From a checkpoint of a small transformer trained on Wikipedia.
Size: 16 layers, width 576, 9 heads of 64 (1 for keys and values), MLP 2048 SwiGLU, vocabulary 32000.
Architecture: RMSNorm before each block, learned and rotary positions, no biases in attention or MLP, untied embeddings.
Training: a variant of Adam for these matrices, 695M tokens.
MLP neurons of a small language model. Each row is named by its layer, matrix (gate and up: input weights) and neuron, and shows model dimensions 96-191. Each number is 500 + 25 x the weight over its row's rms, rounded and kept within 0 to 999. Numbers have three digits each. A neuron's up and down rows have the sign that makes its largest values positive.
Before each neuron's rows, "fires in" lists the words (lower case) most often at its 100 highest values on Wikipedia text that the model never trained on. A number after a token or word is its count.

fires in: "red" 25, "black" 18, "green" 15, "white" 7, "brown" 4
L5.gate1907:470495500547514482495437513495513460492508489554491553491515480511516539551462503465491528477532512505478510515512515472481526519510526478488453471491489497475548463532512522468511488511475472466525484501518497482512508468566537542521490478537471521496519518481520512521521507530476501532
L5.up1907:496516498486494474507516450541534496494462485517504463506524533496523494509519483509501466454474456501496458531501525476528518501500490497515520501513467531495520491446482437487504510492545502476525511496465474508536534487505551504465486522490458523499526504504513529481451511500571493505

fires in: "and" 26, "of" 12, "in" 12, "an" 4
L5.gate356:450485499552484478510463478448517445494537507536496450450483506484508495482530480506492533505531484493471472511516556517548505492481541524526458519500486531511501475507474431524513502489490449476487528535505530499504495510495497488515482464490464470464516514501540497506506515448520551500
L5.up356:468533551506510479515463490506531500541486458546492497522494457514491457523495518520506526545502483503509500463508494479496496469512518549470507539527503514527488516533516487443522497493490485508474542545495511491546478505474455510485469538451480564487504481483505526541528598516507482491

fires in: "from" 31, "with" 23, "replaced" 5, "used" 4
L5.gate1884:477472530478473514504451526460498572505483478476470491506485490535484526488500500453501524527498509507502471483542490518506482528490475527493551539522510494500490494474508514504495462534454494480515526526502494488520508575481496449526482471524500484523475493453460514500519492487512462507
L5.up1884:523502539494484482508473506489509510515499494500545459500512494528504490498496489474466507518507510488513487500506483489530510468466504485494533510550508531486517485456499491525472483470513525506535454472452497459523463495502480486524513480545495495497538514505443489505503479488529488453

fires in: "such" 32, "them" 20, "these" 7, "there" 5
L8.gate687:455472501525454500550530477483531523484512460461504518439478507474525484510488465479516544514484495489511474549447546500482533506503491449499490508511523518472533492520549488516494489550526441523544490533471495533511503513464502548544500465506434462491492493513470513512481499509524490493
L8.up687:450516523519468533509518503487520509539520546422500482455501464507490455500527477502467529516488467519528487521505524485494517480470491469497491437496508500482490494450532498523469551489495468515569506542514474539486496510499501515496529483490519510538476527469493521455504501468486483455

fires in: "female" 13, "women" 12, "woman" 9, "actress" 9, "male" 9, "actor" 6
L5.gate2018:539453490508500542497499495498478487514524494512520474518517497453498510478476510451547521494507478472514499503485474551477497489498523544506480536485512493502497504485477452523540528508492496532529502468474513545524504501496513504525519540501437509502445500531482502502506462511499539512
L5.up2018:505489493533536526497503497491519501509499475534443481511522519505512486504532478482504490521523532523526550474511499515475426509481534493489500525463479478491476476525498526493523474484503528503498520502526504511482513514501479456524486510463495559563513487504504528462455493510511465454

fires in: "early" 37, "late" 18, "later" 10, "mid" 6, "middle" 5, "small" 5
L5.gate1296:469501522516501474497487565468477499531523510446496458473470553517481512501539491502539512505482477454546472515514534502498518460497542500469481491514476491434519554509491512509469524483548475518520526506471452504550524470496527531543497490519531484517534549504494522554459502540504465532
L5.up1296:526529539506538466480518516492507546512508514488503525479481514493496522438538515506515525528479497493489525488507487495504502453538485499473472584513494480485479534472495473493525511449499449490518449492490495504496499445442536491527496525543499495527543534491471469534457500464542502529

fires in: "of" 25, "for" 24, "joined" 8, "spent" 5
L8.gate2033:512508493488515459455491486551491452544527462487506523498523512478476498490452530458510500477485488460471487547493493476482508508533493493509508490532499481512520506461522492479513472486432512556489479473495500518503504448483495532476528503505484499476499483458459517513546508490514534500
L8.up2033:523510487516519476490482506487522490477458562475484486490491502523490467508504471530555503488513476492541481511521500504545513488509477496498466520484478577477478469496502489507499525490501539495516473492495477502524497469491523538481547539519548538452517495496532555514517484517526510516

fires in: "his" 17, "they" 15, "their" 14, "he" 6, "our" 5, "me" 5
L5.gate471:470464486486561472531499502454467514497483481531467523481516527478479500526565533507478523502496467491489519535489493537479506480492487446513465509493511463503471474489485496524511548532513526482545491528512520486496493538476505458488496442475500501498538500460485504501495473474479555470
L5.up471:498482472510522491465525505535465534505528508457552506520491488519479470503476462483496509499502449470494501506502528483471502526451510507490496490452481474499497473441469516490512484477460481528493510568473508513471498499493512502542486491495519481515548496492502511476471491467497505476

fires in: "of" 63, "from" 5, "on" 4, "up" 4
L8.gate944:567434532506474466507532489520460486513505536503522493466527517536499461489502469502476496535463480463506471476508514530512434492543549490491542517484507517529512471495467506490489504494544475516510505518514505516493477523476492502539492465523451518513480526519465472530472479523512497504
L8.up944:492443522505499516505549486482488536505495493545492559473492504512532529492525486535492516515527492502506475491512540484527491514480487518544511514509507446526488518467472525504498551516490519526500524493501514509509419543504434491499501507484493485459502499496506495537537471569490468463

fires in: "you" 22, "we" 20, "i" 20, "people" 6
L5.gate1555:504551473528475547495472537484493482540485471512464498498516518486508513510521538513489571488513463496450491499536484492513484491469492483474478521494455529518472509457477462477528493503485528500510496507505494486507464537428525533524510529487471510512475502519502550495521515477469508537
L5.up1555:467551511507476543538513533455513475521536519507510497544528486501522547472498464496532530465493509505497537488531483487498470557491495539510529547497479480503525500435514441495488522475453522487508512511530540505547493538470516526516480522489503532541558502504497508516501499495442510528

fires in: "when" 18, "if" 11, "because" 9, "while" 8, "that" 7, "from" 6
L8.gate1313:472510530505522507473507472526532428503515492480475457458518551491476496490497472492535518498502496490479537496518540474495476517469544548521503491477527486547470493517508474541444516488464489497495468498504492490461457498501539511514480488509540504516447552489512487500446547509490475475
L8.up1313:567546464437503482522513511490510522490513489503470474532475488524523547491476486519518508523526518443462449521494514515471454533492506507506501486475491517498476476488479484496498501548466523507496532512499509552577498491466477511541453491520456527468489485476502503508584509531514519476

fires in: "i" 44, "you" 22, "we" 16
L5.gate1566:511491486483517516530524515490509505491472490495498527517519536466505520479536446488485492470516476470464491523486519481497547526487518502478513478509512492444507543523465463512424549462476496503483501561505471536518486489506478527488475466499515527536485501494480523481529500478478516478
L5.up1566:490505486501511532525528464504494461512505477464511491495477466512514494486474485522468506449467490459503506509485516505486542539429521459501505465517498492494495467469464489522539490489466549470472493465525524473546503539506554535501525475449551491493557512513500488499510529462483485520

fires in: "of" 28, "hisham" 13, "van" 4, "2" 4, "can" 4
L8.gate1809:475495504501533490498506516454480501489476521496488469495531521491524541522490464485455506517520516493490495464546564515475533549497508512480471487508476519472470513510474499501498517499489492560518485517501463569505498483493497535488520471475504493497476458512515523512486509493506515457
L8.up1809:508470486505493503548514486480474466511500503538535493518499510499474501503498508531538500461525512515481498559480511501525482486462464497539486474519492499493441528494471459531492509536516512535549467461543510560507521500467479542505519481475524469518496489465523504497470501507519489493

fires in: "of" 71
L5.gate1387:562494515535522513494474488511525511516504483487491459470512552482494516517511488488486507538500486510510519523547524474469513525550488568439522488510532475511504501549540525516456544474480509480484530482467476471516523497511492507482453518512523533497506490524503519517514479533508468497
L5.up1387:558516491476489497500469464494504478521526481506498491525490479482559529507522490486506499488481450518505502536471475495498483475463490511489482506523503473449513469488509492517520553511507485472524486483504474517517503513451495470513507476532501494526511519509508536529463522521524512488

fires in: "from" 50, "on" 19, "of" 14, "with" 7
L5.gate971:502485567513510477464488487492509497520527475501467484464496479487492484538517486505513501549481452491482566494518515523536463541500471563489508468503489480506533481541490557551465491532513502495510530524488501466517506563510533441483519450489506502444514482517508531512456544530508494500
L5.up971:505446460476507477512497457485493543439484504502508478480437465505521488473469477491467493492534521480469458519518489474504513513525519497493527501499510532505467544466490456490524468507440510516503518508503507534515511479492445490506511524508508531555470498523501540543513522511493510471

fires in: "of" 65, "to" 32
L8.gate1324:516462516522473496498518478516511523488481517452542480524550540497491517483519526429540483490546502517518472479536504493462453505531513498491502494514476461506518489502514489506472557505487438529499507521506522495547500545506512506517500499490484494488492456502483471516523495483518499517
L8.up1324:515524474498515517490515537527495478495483490458486502477509512472488487509508492522491509486507521431472503502460463493477527447526484510485512500496530531471513497476501536496459513481516469484499488523476484504481480479520527497519460464539508451470486505472464516504501469482510533473

fires in: "of" 49, "director" 15, "directors" 4
L5.gate1662:509476515472477485467500539473439482503467469476528514492465536504505501503544510471512475473524545488477490531506471539503499475534522497501500495486494514458527520484475521497510536506478482496497500478462493500526478522462495506496438503470528509535447501533520536495517498498531476540
L5.up1662:547552525476493471487491511491520513476490529487520460531452475489518529504533485489497502489514498475466491481411514558530443516496479507529498471574514509497458508469518486515512505518499490502508539513500478502534508484484471476508513518474480495482481506498530554482519499516449478494

fires in: "chapter" 14, "january" 11, "february" 8, "april" 7, "september" 6, "march" 4
L5.gate1992:507454520500513513479478489512538514527520516500480519530574503494482524516495528485550464504465512500515520495468500450506480521520494528481473519544487500477464523518485451541536523475493492520453503505513508441524477527506491495519518502514468502488488494517517510518514511481473495531
L5.up1992:559490544537478515464508529527485533512494506473542486482515553513481452510490517490481479529491507514541483517495480468455493457483526503510476484519459482520463504515516430459555490470490546472513491465528497483475491452552498486516500530500513516514513515522531497501487520462505520496

fires in: "there" 55, "here" 9, "together" 9, "away" 6, "home" 5
L5.gate269:508487501504514481512512483467522470545530500475512468450541502528501508499496504503529474495465529516482511495529506480522526479495490509525524520537515481464499506521540469522495498463475472485491500520512512518487472500447501516481523514500483504507464514491566506504457478510502487520
L5.up269:510511489510503532511550527486490503546523471469485459521481439518483496499513536505520514504508465485491485549452509519521504484503492509507499527493555486440539551504528499526495531466474507541491490518499484502489505479473496514503570519487477462523523464471523485522474512509505505511

fires in: "to" 31, "for" 14, "team" 8, "during" 5
L8.gate1803:519492482520546527456493488499510467470472443469486484532531490494503512489464443509489445492524518485487486519508466477525482492499547504507488449510506527510507555501482485505469476489463540493495506496503498541517528512511489494486456479483546504486502475472523501446473516460487487514
L8.up1803:509526521497484468460490544495467501470479455504496477537505515508481483464463512485530475502530535489520490528475496497537443519472479480513506490486502485463505541460520515497488508482515518498491528523515496500481510506540506503521456482449464480490467515487473525481491495523520461472

fires in: "with" 37, "two" 21, "single" 6, "of" 6, "no" 5
L5.gate1353:504509450494516515489472467530485535537508464474460519507500527521474502494538446538526500529484495504488489509535502530520469461490507492498473485500491482525500543521465516476501492497460529504466526491529505506521581501510556504460482482503504495464517489544499474449506513527487481570
L5.up1353:506503499477475522475493467513518493479513489485480477481491512470520520529488503519486502494540453449531505515466478504489495516513456501471544476470511504447490487538519443502519543483518511544537499519515508462477463500499510488524503550544513513481512549478496509540466525517560479512

fires in: "for" 49, "these" 8, "of" 4
L5.gate1483:513510506562514454494484533489493499492542451480511528480513519464516496492477500501532534486491496494522445473539440506494531472465516491507535483508531529463518477486508493484459476535448512455469492535494537507503457507518468512514491469506469510430506485463518546469539512487480523516
L5.up1483:522526486501479501446521504533550472471497494528482489508523510515448454508523541469478507470480501513494504533528488519499465491444485455498482486502509487495485446478498501502555522490456465498502513507458488491540506429534488542477508528505512515505494489497493488486508485492517488479

fires in: "only" 31, "just" 20, "none" 10, "much" 8, "little" 5
L5.gate651:524474508491516503522511502499518495533521492500467529501516536555472514471530494483488509496488479476497506447504483501526470512478517469509498520515477509480548498485501502517510497521481566453551464490508523461505482540470513484512510473479473495529493480496510505570462460516491502507
L5.up651:471476488505448512525521519518545508496538484452550461518530529533507482446511519470524524509482468498486482493504509476518480514500478496501497490510505522488530524484497474488491504499499550526501482508493566526533483500522494447477523475493484496495483508450504515494502478521474503564

fires in: "or" 46, "and" 9, "the" 6
L5.gate1050:484471504464501536457506515530513484497519478481485520510489513511517471499537501516481508500457471517495519524492471513429491476490459473521553470481486505504499497502460515525509500514480502482524510490506515491515477499449470498502501516513517465523503509526485489494532480498482482532
L5.up1050:494493491461505532522540523548502509499495503463471487473526530462493540490490537530493462518558514530519498524534473504477457449523496486487521511464511516493476482550462488502496514497475533523504550498512485509457507462473511549486528482504496467458509467490511506553487534500480475494

fires in: "in" 61, "video" 6, "at" 5, "caesar" 4
L5.gate1304:532507470502541452489454463466493487488547452511483487479500502485474512450488551470504470529547489479462498465481530481463484456542573505502513501567498519479476503495487521472467508491517505477497500522536520457486481430517505488477488525517534510480506490486480503479513526473507492469
L5.up1304:518522486501494535493487488505485539545507459462504489520486525515509467510508512499554514505513499526514504506529510514497453481487514541504486497497514503491507504480474519515478528474466498497527524546496500534497508502540464507515449487499485523452513508478509525513491463498518507482

fires in: "born" 39, "died" 12, "lost" 4
L5.gate26:524492489503476463533517494524560508527488458480492509503571483494562517512499507475524493514512495488487495523535548527535520520505509455467485559466455500476526511525496534471475491494508516471505498536530498514513467478474474498507495481522485511476462461476474498505510522476493533490
L5.up26:511505504525481467516521475536505526502496499485531444531513460543517513503497474484514504502493530507507475475500511561491518487471541484506480492510510487484496508558485483494458440509502503517525529522476543477510507562494476495524471502470486498528527477526484479533486504484465513506

fires in: "of" 93
L8.gate1553:545460467543551492469481506513510476528486485524507488484472505474459481483488509476512506551517496471441541523501520502511502467517499514453528513464498486468523472537487534527469464509532499472486470486454500458502509503548555479494495533492498551467497523474508476530502479519516473501
L8.up1553:503516526486500488452472474510456516497462430503507539476508551487497512493537484555489471480507521528486520454535523524482493537501466524484497493478532490500489494530517471532503512483518512517501485534492488516540469503493517528454474520505515516516464491462491491517495475476475493541

fires in: "in" 20, "of" 14, "from" 12, "total" 9, "with" 8, "at" 7
L5.gate656:464464529496548489487453517499507508527524543466504460495479513493503522483461532458532525510484515479463471473499511473470551521493510505454505491533524494489472499510481481498541460518522484501453485507473514528512517502481502482515448509505470488494524499498475499474511517502514500515
L5.up656:463491430504505535502522520499498519502483502468484516491520508493469530495510482513518520514493531519500482482506503488546433497494471502495506500521472502519434512484496483506508517508516480484504484531473495515522482504501490520534499535493487507491469517514498490539494534532481484472

fires in: "of" 38, "time" 16
L5.gate1192:469516522526525504484497504516471506485512522474532494518505537467494470519548465508520518478480477549498504482537486494523519494475469482465491494494553510494490511525499491521502483487498507491546515524476498453474461494527481510491476531472549453503478539501553473550475473492524493485
L5.up1192:488491492519517517515519534530512496514479527517504503516501492474481504523492497478500480495539560505525514518460520546460479520536520528494513511490532479532498532545495486536519519468538510511515456513494565522507502527465449495533552480543498502485485542510496493510538503519498511450

fires in: "there" 44, "warped" 17, "heligoland" 4
L5.gate984:493490504478505491509527486495516509460505485512520467497492490498533500515470452484493489515478503493499492530494554521476516494487490508558506512482530556485506525488521464519527509498507497487508495498505487471518519513476512538492480469454500502521511495500547448525536503500488525472
L5.up984:469500495493486553533520478500484533487463484438485479523526479483521496472474514466521490471493476523507444542485535522485510510506472527511520494511533493491495528492523504510501454505451490501534514508556489466509533485506511520484537511454487537500527553474502484517472496495506508478

fires in: "chinese" 13, "english" 12, "french" 9, "british" 8, "indian" 6, "american" 6
L5.gate981:527479480542504527530486478484515527464500497506505527530479480430485469519492478473500480488489545479485536506506481480520487519503528468533504474528453530473540504507476518478551525494492465510475446488487488502544508470490499492499539512490513543488480475538480455465523472501508516490
L5.up981:493532514528519486472464508453476505460498504496464522506463519498512510534508493467532484501504524474516472469508487511498523547512508470511494455499481469482499464474546504490492535507532513502486500490446511559509509467506542483473497526508494465495520493499488435531495510512478481548

fires in: "1" 34, "0" 30, "404" 4
L5.gate1922:530489483516492519499514512507496460528507514520561557521517514518459511485487530519504482518454490481482498468481487486453522478505506477512531521485507523515531479470460498530551501465469546471482505493499491508517491557463530512474524526503513502476493508498538535491525475495527524495
L5.up1922:523509530540510524485469505557495460438509493488517496481493509512542536474508500496449510516519460501511521509487556534522480510543502490533508484499524512485479570492477512512537489525515474533531442504505532479469512501528507505489489483500483483517507518502541482475483503491513491504

fires in: "of" 32, "christian" 6, "this" 5, "standing" 4, "on" 4
L5.gate1851:501510548476525489497526487480489456499499524479472490486476515446472446520499525463531500458534472472496537465505497535455504506485488502494538495484499478506469535514454507520461489483491535570542489541506525530511440492482421493548516475486498485498477508529505496489490510453515508495
L5.up1851:511503517513492531530469498507516488485470482511495504505460466509492517468502495492486508530489467458517525499487517511497457519507491522442522507517554488503522476517473530492535470495491510478536522534496509497484502527484541503538525541527449482474490537449517489494457503527490480500

fires in: "his" 27, "my" 16, "the" 11, "her" 10, "your" 6, "no" 6
L5.gate1328:517483463498491543514483493496499457516509492503485510500504496484508499527460491462485516509477514540520468486486485504473493525530444512450481469521532445472531457544460498542482485528469491533489516485449512499528488514513509508492477458512460550480480492534485481487477473489474489470
L5.up1328:494493440528490532485517480537505508481499509493532476504517466521500521507495440472508521504529523488538475479563453491516532488445495518489468493518483507523478520491508457455468533475506488508502527482535498475519501471449512517512532509507484459410538493512506458478441527554481459478

fires in: "of" 16, "at" 12, "before" 11, "over" 10, "above" 9, "from" 6
L8.gate492:507471513523538464501498517516524509485511505488467436516531522525546520510473491504527490495483497473482562483512529494486475527517483506518482489486482499465473445495508503503472536511507475511526516483509496550500505527460486464521494452530476562478459555467479487484452500580511469499
L8.up492:473490511481507532536461508476504503464512480508479474472504481480454501485501509507501477539540507491502501483489557475492519491472488495478578545510483535522491450519493459544508504508514507514512488524508502507529520453555528534530512516513522499514488531477501508497466506519503511518

fires in: "of" 54, "from" 25, "tour" 5
L5.gate601:503494488518508530479496495503515491488500543505519467490500558496510486508520510525451479536551545500454514450527436471459467506517494511503535454494525523514515501500438501515509472495492476523450474532481443539507451490462486471484474492501466491445480505515511531500543484507510537457
L5.up601:488510532483535505485508486498487491491493455480516514473466493508491495505440465481495551501507500505505528486504481495518495519529538539547479466522565481490509494512502467496512496535493498499468505525513503525529508477452525507542507487514480533502498525492504540539519507516496467497

fires in: "it" 30, "they" 27, "these" 11, "there" 7, "another" 4
L5.gate707:489455504560531502522474513472512510501514458473483540498523528484497515472520482449443543493481520510498505481543475512497524495488513471494507522502487501485510500514496473453501484514481517467536511540508518498545503495498510482518518507510485512489467508506497551507485510523485498511
L5.up707:540492500499487490488506508538526497496475529537521547466534511518487468458508474555483502499504491487477561483485495509486497524502485469523520542511503479492517505513499519522497521476517472508479543458544515539498498501500497527465449505479546537534436498493520492500503477489483499467

fires in: "its" 25, "evidence" 9, "country" 6, "year" 4, "place" 4, "most" 4
L5.gate1888:573497483430497461486472473465484540517496534492513515531496515456540461533503496472514502525440464504501492472485487466423527508510499515426479476499504529493515480503540510503511484492514522509490519497489486534531486492435492468462501492521490472497519522451521517491514517486490499479
L5.up1888:513497485493519491504468492429512492483538524465461525499486512495539485508515503546511530483513499487492515467481505515468526484501494479500537482498512462526519541547502495470517485508518490505502487470499495477497493498476516510515504482529506479445508526501475493497495514501483472496

fires in: "to" 23, "have" 21, "has" 6
L8.gate1947:508517500464497519478507537502509473537535520524458490504522475489527503493491522475481480439476518515509483529539569494474479480502500501478488510492496470479500570513485529508490486549531530472525540516496500528513493478527498478507511492526495477484511509515538487482547483537496508508
L8.up1947:463522484489490477532516540527488490487543520522483503493501462506519516485447457454495515500520527515550489492497482483489516508505477492480519437474510503491519477485500513493506511520495479488511467450516471480484511494499540464498496470433527508471480525530465462523521477481472492498

fires in: "would" 20, "will" 14, "did" 12, "must" 9, "does" 8, "may" 7
L5.gate1131:538494503566481500535490488489509505492485472500496526531491496475490532510548503487467491476530531493512500466523471515467506482505483534491483509503446499474468452536492514481490521475482457522507510523497512467516444527485485488492449501489485499495515456510505481479486530489486507518
L5.up1131:515541468545493538531476539458501471479482477504495524515531478524486489537487436517516493505522508459459511519503483476477495493491455482523516510528516509506517528548478498483505484492490497513554529486477503508514498562495502509482519527501504539472457532512576499504518558519480518481

fires in: "first" 30, "from" 18, "next" 10, "final" 9, "last" 7
L5.gate1576:551522508502514497493515521506479470466517522501494474460492531487514484486505514492495489512506494493462477508532500474490447535499513487484535493507494495504505511470477500487514491517531507478478486529505478512535535513522527538473501462489492555478505535518491504501529510499466526470
L5.up1576:489486507497507514516500495485542508462512490493498465523488489471497517423522513487510554525463503447473548483485549543490517512482537544480536497514520510491532499529456520527467497498518495526494498493491541517496486523518472500530500501504494516522507506537503516501473430495463500451

fires in: "third" 12, "second" 11, "first" 9, "born" 8, "life" 5, "fourth" 5
L8.gate1443:528471475509480471517499478527515508486524470524488524495453533453518459464486502510503540480484491509491499466533535480495549537547516533530483478502498518504514477510497504511534495498501500512510474511499524511484474521519481548498480487533530515527494431514504471463552516474521526549
L8.up1443:510489489494496529507504522477546524508479505469481493493515493469514500483508432504477578506504505484523486514517526502512534502497497483503527486513521462531485477492477525469473503495488557504544551472483522475505514542463519485499516496518534506523531503504502532512515469501504479545

fires in: "such" 49, "barnet" 7, "or" 5
L8.gate1427:464500500513479503493484505515495514546520505530503542530484533529492488552481479500514505522496544514501500495467448535513506530527501492516500501480502507473478504514508476468502492477482492506490459522506503492447470468516504486458519495524491504483499520537463511496494490488474518504
L8.up1427:455514514512481519495506504501510476468527515486498493505494477497505508476478476476416501513505504553508516533472536501546508534463486482496483540452507517491507527531480497509486475518491453485481500490516542509536492511474495525492513487471515520540487510485495505466444469491497490480

fires in: "team" 18, "game" 14, "debut" 8, "character" 6, "player" 6
L5.gate224:492487486541540488488487520522515536528506479476448529503498523509458505510502494468521489549475493512553507485534557504513501510511506523471506521509490488511500456534452492509495482503536558507499507525498506501506456520507520496529493495487513497446498506519534544480531463471513507504
L5.up224:541503489493504491527503475510495466504505516521489493537482495474473523518469515535532488512478512489478522521480519501490480503455498499467470513481484527489488487498526520529515542517516510464496529495527525494538466498566538524496507519507508498510504507514556522489533543477516514478

fires in: "born" 32, "family" 19, "personal" 9, "marriage" 9, "life" 7
L5.gate1809:518464520452496517472483506538516546525514454511469498520486496464540457520497498475489524512467499500474505469513538514479482491522539495458475503478445509446510450585482511501522485481526472538519498487484472480474505511467498493475515505520533506535458451512518473531474518506493493502
L5.up1809:508533519488517442554522456480460469495495518512472469556503511472533476510512535518510487460472497504504516530502467535488503493530485512527487502523530498491458459525487486503531505478462474509507473492539501528539513507473505521512530481494515493496514487481506536496520461485476478497

fires in: "as" 53, "set" 5, "played" 4, "born" 4
L8.gate83:486457458489518489521454478524483458528463504460536496486489491497502498495514478473495485489476484460521464505509519484495556508481494523478480496518485537505525510508472478505498533500495521523509496474471463519518473468507480522539530494510511477442450511541510521481582517522520510520
L8.up83:499475524531530490568488496456496468516524488504489479556506521499515507501520476537495483535506500489457530513554522524478511531498520460494490509499513484527493514538492488486461491507519510519495479489518541443492463497501468506510487507523497489476462500518504506450529514515475497509

fires in: "for" 24, "of" 19, "most" 11, "000" 7, "common" 4
L5.gate1565:511485499506477495473523511513509488470501507542542513497543492473487496515516468507476515489488520532498520510503498529444478548494480498494576519494478482523460514470519495502498576511500508533459540455560483510471519503490543491516468504458456502526473538485523463496478507509549494460
L5.up1565:499488454481542483508498531504511492497481518502493477450537562491479495454483503465555453509562483501459519505470471490489474528519516529476485485523502488509506514453471470508550500488480492500484474517499500508539482515523485517506513501532502521488503466472467479539561477519516520510

fires in: "1" 11, "8" 11, "2" 8, "6" 8, "9" 8, "3" 7
L8.gate442:525493501494470489479496521532484459482508496540518498449490508474500490512476488517434530511522497486502486494497483504490507500529522503497511522470457484517486523456528523501506478483479465524468486520460495531512502493465510498487460511509469495499525480489493494532514493486502518514
L8.up442:482522536451495504500496528537525509455480521554498543535513506502491476457497504528495478456523446491525541474483478504514497531497488487526517502509438510473523517468456563528526546473487468553473476511540532505468509504519489554492480513514530504504475499438486505523492531511519525501